Weights of a small transformer language model.
Size: 7 heads of 64, MLP 1792 tanh GELU, 35.3M parameters.
Architecture: learned positions, tied embeddings, normalized queries and keys.
Training: 482M tokens, 7348 steps.
MLP neurons of a small language model. Each row is named by its layer, matrix (up: input weights) and neuron, and shows model dimensions 208-271. Each number is 50 + 15 x the weight over its row's rms, rounded and kept within 0 to 99.
After each neuron's rows, "fires in" lists the words (lower case) most often at its 100 highest values on Wikipedia text that the model never trained on. A number after a token or word is its count.

L10.up635:63 51 61 53 42 32 30 63 70 99 58 57 81 37 47 28 90 34 44 38 71 74 51 41 66 31 61 65 53 47 57 67 54 31 56 53 47 33 70 36 61 73 31 57 76 51 51 49 26 64 33 32 51 65 43 32 53 71 47 23 74 54 21 50
fires in: "after" 68, "for" 6, "before" 5

L11.up880:50 71 35 65 59 38 58 27 40 51 45 48 48 51 32 41 61 23 72 62 38 37 59 46 32 51 93 64 39 41 55 35 66 51 46 44 53 56 67 24 41 35 56 39 38 52 44 54 13 50 43 48 43 58 42 23 73 55 48 66 35 45 46 53
fires in: "he" 37, "she" 17

L10.up659:43 46 38 46 37 49 33 36 41 62 52 51 56 23 33 60 56 57 71 26 59 63 49 55 34 55 44 73 62 57 70 50 64 47 60 50 52 46 75 55 19 57 53 47 27 45 52 45 61 67 63 29 14 62 55 58 25 67 51 53 54 45 50 60
fires in: "a" 29, "was" 26, "were" 15, "the" 6, "very" 5

L8.up956:41 59 56 44 63 48 25 70 67 34 55 38 51 41 49 78 64 59 46 47 40 56 61 51 55 65 53 59 45 60 46 59 62 67 47 23 53 51 44 48 41 41 49 44 34 69 50 81 46 42 87 51 47 57 36 37 54 26 43 51 36 18 45 78
fires in: "is" 30, "was" 24, "lawyer" 4

L8.up50:48 44 67 51 52 73 51 23 36 64 74 63 48 54 48 35 52 24 56 32 47 39 62 46 48 36 58 58 43 48 55 47 54 40 32 61 40 53 31 61 40 22 57 74 68 36 43 60 49 55 62 41 48 44 29 59 46 34 66 27 46 41 44 53
fires in: "in" 24, "march" 10, "his" 9, "january" 5, "s" 4

L10.up133:59 26 36 58 29 27 26 35 39 63 59 58 51 47 61 42 75 54 45 62 66 40 42 58 67 67 47 41 46 28 58 50 50 66 29 25 86 45 60 71 29 50 32 51 71 30 46 55 44 69 29 74 41 26 53 28 46 67 59 27 44 39 65 51
fires in: "in" 25, "too" 9, "take" 7, "oz" 6, "as" 6

L8.up1388:48 58 48 44 66 44 54 65 21 55 74 45 21 57 30 68 44 58 54 50 43 32 63 55 02 55 69 42 13 55 64 76 35 42 39 47 60 47 76 48 32 77 54 55 50 41 53 32 69 51 29 53 32 49 55 62 81 68 58 50 67 50 49 61
fires in: "of" 55, "the" 9, "michigan" 5

L10.up1662:48 35 50 65 86 33 70 35 63 54 58 37 34 27 35 69 65 41 59 77 45 77 42 46 40 52 58 51 63 49 64 71 58 63 44 31 44 49 53 23 44 65 54 58 44 91 55 58 53 66 65 83 18 52 47 53 54 44 30 56 61 56 38 65
fires in: "of" 45, "and" 13, "or" 9, "in" 9, "these" 6, "the" 5

L8.up148:53 72 54 68 72 61 51 43 30 51 56 61 49 33 30 21 47 63 47 49 33 35 36 37 48 86 54 64 40 31 65 38 51 77 62 51 73 51 71 42 49 59 38 59 52 58 55 47 45 62 45 37 35 30 59 56 55 63 60 35 46 32 36 57
fires in: "the" 27, "east" 6, "northwest" 6, "northeast" 6, "south" 5, "from" 5

L8.up600:39 74 57 48 65 27 27 41 44 55 72 34 54 38 33 70 61 74 57 58 48 53 60 41 49 37 61 47 64 73 39 40 61 38 25 69 38 38 68 99 55 49 67 43 54 57 38 46 62 46 54 62 60 33 12 43 42 53 33 57 60 34 36 34
fires in: "of" 36, "jive" 5, "in" 5, "ohio" 4, "michigan" 4

L8.up455:43 53 19 53 55 55 32 59 56 45 65 31 86 58 40 46 77 62 57 63 58 32 37 59 62 49 56 57 66 35 84 74 63 55 39 43 68 49 47 57 70 43 59 26 39 48 32 76 43 32 49 56 51 65 33 46 58 60 53 35 47 62 26 51
fires in: "would" 24, "can" 19, "could" 12, "before" 7

L11.up509:54 62 46 25 67 66 21 49 48 68 61 57 53 37 43 48 30 60 27 46 46 48 78 45 50 43 66 52 45 45 44 65 32 40 35 57 76 35 50 35 41 49 24 68 52 40 42 50 40 55 33 67 53 52 44 61 75 47 73 61 84 66 54 50
fires in: "to" 23, "can" 9, "could" 8, "would" 8, "may" 5, "development" 5

L8.up647:42 68 23 46 73 46 38 59 41 84 67 47 44 24 34 06 51 38 38 59 39 30 56 50 68 52 53 35 31 38 64 76 46 21 44 26 46 38 51 68 46 38 29 53 60 57 44 98 76 34 41 07 32 36 52 38 75 54 63 38 50 52 49 57
fires in: "before" 19, "then" 9, "it" 9, "after" 8, "sheet" 6, "you" 5

L8.up593:52 47 22 53 64 70 69 67 53 41 52 52 56 55 34 45 65 40 60 50 57 41 57 58 20 27 63 42 26 56 42 47 33 50 32 51 62 37 40 54 31 57 36 42 58 67 62 67 36 44 49 53 45 79 54 36 41 56 37 37 29 71 53 48
fires in: "and" 18, "of" 17, "fürstenwalde" 8, "successful" 4, "uefa" 4

L11.up1440:69 63 87 49 47 65 36 30 65 63 46 76 51 84 59 40 33 45 32 57 54 41 67 60 41 38 21 25 87 75 29 32 56 47 44 52 41 36 47 52 42 24 26 50 88 61 54 45 34 41 58 65 64 20 23 40 59 52 48 49 46 49 51 83
fires in: "on" 48, "carolina" 8

L11.up320:50 49 46 30 63 72 64 68 27 45 51 44 59 66 39 40 56 69 50 63 51 04 48 55 60 43 50 64 52 33 26 64 50 36 35 39 31 49 52 63 60 55 31 24 79 69 25 32 55 33 33 31 53 48 68 56 66 35 47 24 37 57 40 69
fires in: "at" 64, "and" 5, "atlantic" 4

L11.up693:57 52 39 38 71 39 36 31 53 73 49 43 48 65 32 23 46 50 76 35 39 20 54 44 44 70 40 45 51 50 30 42 69 49 36 32 61 49 71 55 58 55 54 58 42 76 53 93 64 73 89 59 57 74 52 47 50 51 42 42 28 69 58 58
fires in: "to" 47, "was" 6, "then" 4

L11.up819:36 65 66 36 59 71 44 53 71 67 39 31 70 59 50 54 48 73 44 47 70 31 43 13 36 48 41 42 33 49 58 42 62 60 32 32 64 73 57 42 54 49 40 56 67 34 39 39 39 42 41 53 40 42 28 47 72 58 34 42 56 33 43 44
fires in: "a" 65

L11.up1208:45 52 52 68 50 57 53 58 45 71 68 74 29 46 56 51 53 54 44 57 38 15 56 16 40 43 18 42 82 57 56 52 39 42 55 65 48 27 64 80 39 76 65 77 71 58 42 76 58 61 60 52 64 49 27 65 38 62 54 54 69 37 60 85
fires in: "of" 20, "ottawa" 17, "in" 14

L8.up1668:80 48 33 31 34 11 47 50 42 52 32 35 55 52 31 24 26 56 41 45 67 39 58 54 44 55 55 49 29 77 65 77 64 60 63 70 50 57 34 18 59 31 67 46 55 76 53 74 30 74 49 43 22 49 39 56 52 58 49 51 38 55 47 90
fires in: "also" 23, "she" 11, "it" 10, "jean" 7, "he" 5

L11.up1270:54 35 48 39 85 58 44 35 63 60 51 99 36 69 36 38 65 61 42 36 56 57 66 62 21 51 21 49 41 52 53 39 52 62 73 54 43 60 49 46 55 78 77 65 36 71 76 52 51 52 67 41 50 39 41 50 50 68 61 70 54 40 49 69
fires in: "after" 30, "was" 11, "not" 7, "upon" 5, "be" 4

L10.up619:75 63 46 32 59 28 28 54 54 19 76 45 37 82 63 69 49 55 24 18 65 30 41 51 65 36 66 44 27 59 50 52 54 28 47 27 44 43 78 73 32 61 45 52 59 34 69 67 38 41 71 77 62 41 64 40 32 86 52 60 50 56 28 57
fires in: "his" 30, "he" 20, "and" 6, "meshal" 4